MLP neurons of a small language model. Each row is named by its layer, matrix (down: output weights) and neuron, and shows model dimensions 80-271. Each number is 500 + 40 x the weight over its row's rms, rounded and kept within 0 to 999. Numbers have three digits each. A neuron's up and down rows have the sign that makes its largest values positive.
After each neuron's rows, "raises" lists the tokens whose logits its output raises most directly, leaving later layers aside.

L5.down757:489474507530534526521578463536523476478501498454563442451587524498488469525486404474496503542469502466481470431527484493393489538459500437562479499534511438496545493552459495510494423547505567484469482541492546482448480470419432491525488490507472491508428492516488455474460538433529462474497492528572503499571520526516420570449491492483469493528434409497458525489345505505527543492448528465502467512580523554483540537512494448511538498511452509536469535439504479515528414510541507511469472469535544491458558521456463605517433559450508450509520498502499572527529502485481493456
raises: "ities", "ity", "ible", "ivers", "ion"

L5.down258:545488414472542527534434546464527498518509494613551508462491544534516467492532540454494548434409430540499484489471572485537510530460456496442529469450564498447547499461490470494466462503482515456486468525556495450509427453453435491435522473521533493537548553430559546511498427464479399487491512503505529468545561529509531520457504518529464522478510466507448500450476550509510477485467527523496552551472484529453419473519536448420485496476522430481517491485472509522555472524524449539530552477404480494501488515503521444533457460597478526515466516535480455581492535527545553519
raises: "ously", "ous", "er", "load", "ably"

L5.down714:542549499498466451601505539441421483502454502510421512441610438507542459493459512515540601432591561446516478487402522429478486485494522518476446489494543512534494470499489466529572498491436456471523492457542564517547588488523461494526514500483538463524453541477444481480524468560517501492563511481413479500420525528515502487545526519453482493487493474560528477450548468517506540499544474441523551491539501505562526474453551491488463529423506518425491471539460441449496544446498611523500519481477573504516478494486462433488474505522507480558549461433450528358455494444473462493
raises: "a", "as", "us", "ater", "ane"

L5.down159:499499510555504473470462509519543428523486510574501443483463503454519490479536577487466548490490512472502420470476420501474511479532510442538530483530443513498519444512510495500514511525544519525492556489567501481451473551468426530490480536548529512416549401497451505516556452502492527454465447556568530492497468501483483504556476506406489432487467478542517511414541576523424548499417546573503532484505488579549546449501516519485504458508506461527508499497490493502494418518545401438486509470464503503503415469444517495449556477449497451404544561473552443577502466465494458516
raises: "aries", "ary", "en", "les", "reek"

L5.down315:517456536562522397477464467419536466465454517538451485440535511474542423470519505479546545483496511518558513503463470472548485497526426513511534551525532497486526427463485566490487515466484578522550519495587482532434441560464520518492430514543521500509601485459467482480495458554476472503524473482421505507520489547551475529539515485523416503535503478529549553479487462522571447452468517563584565537471407530495506434548490470485452549491503421489555488555469431518454542451455529475490514485399492481486509545564548470501503490483481546480482560487481439471467504496475456520
raises: "ings", "erve", "ing", "ously", "erv"

L4.down612:474477550449426534506493502482617491498454454487534472471564419519531454483471478534517512462545601508529480458513503523458498573469476567473554487498473421479513415513554588526510521515503535499500470488502520469555544506513496522512553432480459484486441504539473516529576525494440452470559509499470546459563438503488472484474578457482507412543514522522481503487466533537484519452424546497536501553537505484498450473528590534528502512441526474483532456487534539505591492441497468538506470462538477528429456470411472512466542511486509540486434430561460530584411520485435470451
raises: "encies", "ency", "ential", "ent", "act"

L5.down471:578516488473484441487490548520505527505470513511448559437544531465480526403513519443522458490547493445536525457521489475567433488522547596488495481545518534486496442495517549585558486435543395462527513461516530498500462529570518577505497556543599495550519494528469427435432488530476520533521493493503540505484490481459490441417483487404541547486465504498485509477485528495509488505575501582521459525467475523485385410534529451458496546508536502491523446517463502520516438477443500475485491557504558512534506496476469485511491488543487493540522536476494486441497493483517546542
raises: "ership", "ing", "ering", "urance", "ers"

L5.down558:584458524471466513544514405548568538452533522511588463484466476503509469524571468496494420516503485485501488507521463493442468492460571395484566504534498542538551501493553506494548429534478515471450497444457470442500490522555543474478484509434544478489500454480476485530498501515485470463525532452504500513537494496480550490453528578442469566503495520507455476460404563414468525481482574467477476541533472519469487531577445538487470457452508474519443489499453502499511502579522537462494495555481454510494594470526496473527473578437513468487483582543473471457543522514520528478
raises: "ity", "ities", "ist", "ains", "ists"

L5.down270:524531469513513500582535487487604482493477456517474550482402481500480511466560521489521489514499490540544434535492545565521504500505462441509537429423526483548493507542446501494517485524386542484487532458470470440496541422473522502460410410523475551563494530523534525454434474478505469521509505493446533494480484524558516542430505506407436485555421536495450505546484456513470531523462477501457471549530465534483527519517503524484469548530545500443424439576529581531555520467565508468492430465554550564476429564458445514468478504513482418431458538469508510462466566449482416471
raises: "n", "ore", "no", "ora", "rap"

L5.down105:545480492475530494495517551485486538517480550531568524522516540475486495414498481502499493496464423453524503527497497530549483526439443499570482549479507552444474442511574480487479424563492518477515430538515549528489518479490482560456472486433564463514524509423523518579488507482534471483523460502434509509504488554502456572466506521476470538496524504555496537440479589531528541490522487497497466499482398522457504465509481541444422445497530482497419547534471452549526576428498537528505459570462517524591548532539543490506442497492534570546495571324449493414517518418501558565
raises: "ership", "ering", "stone", "ers", "burg"

L5.down574:505461449508544455509530493506515510424573517538444526478500495494409536458498490498491550506415484451444496510521474528527411428539482494472485490480513476489630503466548563518471553460469499467418452473523416496559514553492553520457529537563530447466521517425481568422482489536554499481521474561416502461531517523442512464482533440510472548542495550463541442510549489540463553492517521541565462468440539531604516563488448459522455450578468450536473536500454529483469515486564499568615503513486496436440456484462523520503569477526523443477521498572563538488433472507460429468
raises: "t", "mi", "min", "pp", "cl"

L5.down328:467531515441602491534484547527542458524485478467567499447421460549556518491454539485494529475490505501457551542531506479485500508447511469547497510480614439389567470456544428516480505473499498476421511452548470537446507445502455477446559473465449465549469440514545451537485449438472467515475427446512534479488479546515457582492528435485509443484515413421451561476463496518512523513344564501492545489515488511464493581429412509536543525505505539481521447477434564511527515519557477515538503454425499506464426499472511602500509464580530504496394531548482509527525489471452564490
raises: "ously", "ous", "etting", "ize", "ette"

L5.down651:506532456469538514538519517516504462486441513561417514455543472460521517462532491435574549468496490477533519489481521536473514501520550523461505515475555400457509441498451496490548507475470482533535488508472532499500448552435503463487554391549519550524459525557535485508453516524450446429528456468465446459532476463519465522440534516451458490525463435533583520550440474521530493571477508529440509427515503450459481519448478612587520492503527535476451483464488472551410450501515490481493475486477467418404506509524467505478478445430499473494467521540595500565514497502470617464
raises: "ation", "ations", "ing", "ers", "it"

L4.down496:538467514495529484428499566461489462441457524542570543491501524494509482497530490572432456531487492539489521404468507510491496520509456397482563541515505445451522420535479437488518483505470521567520513496481536508543507560542469531520530512441504464525467460441445503475550506559538531524521484495560484491496553484539514515501558481581526427470499469499503512498438497455440473530465548572481511550516524524496472534466555453548535539505510588500515472532585454473503564538480599568500491486449539549538502498488519557592450537514463483470418483451489501514470552532456465479
raises: "ency", "encies", "ional", "ences", "ently"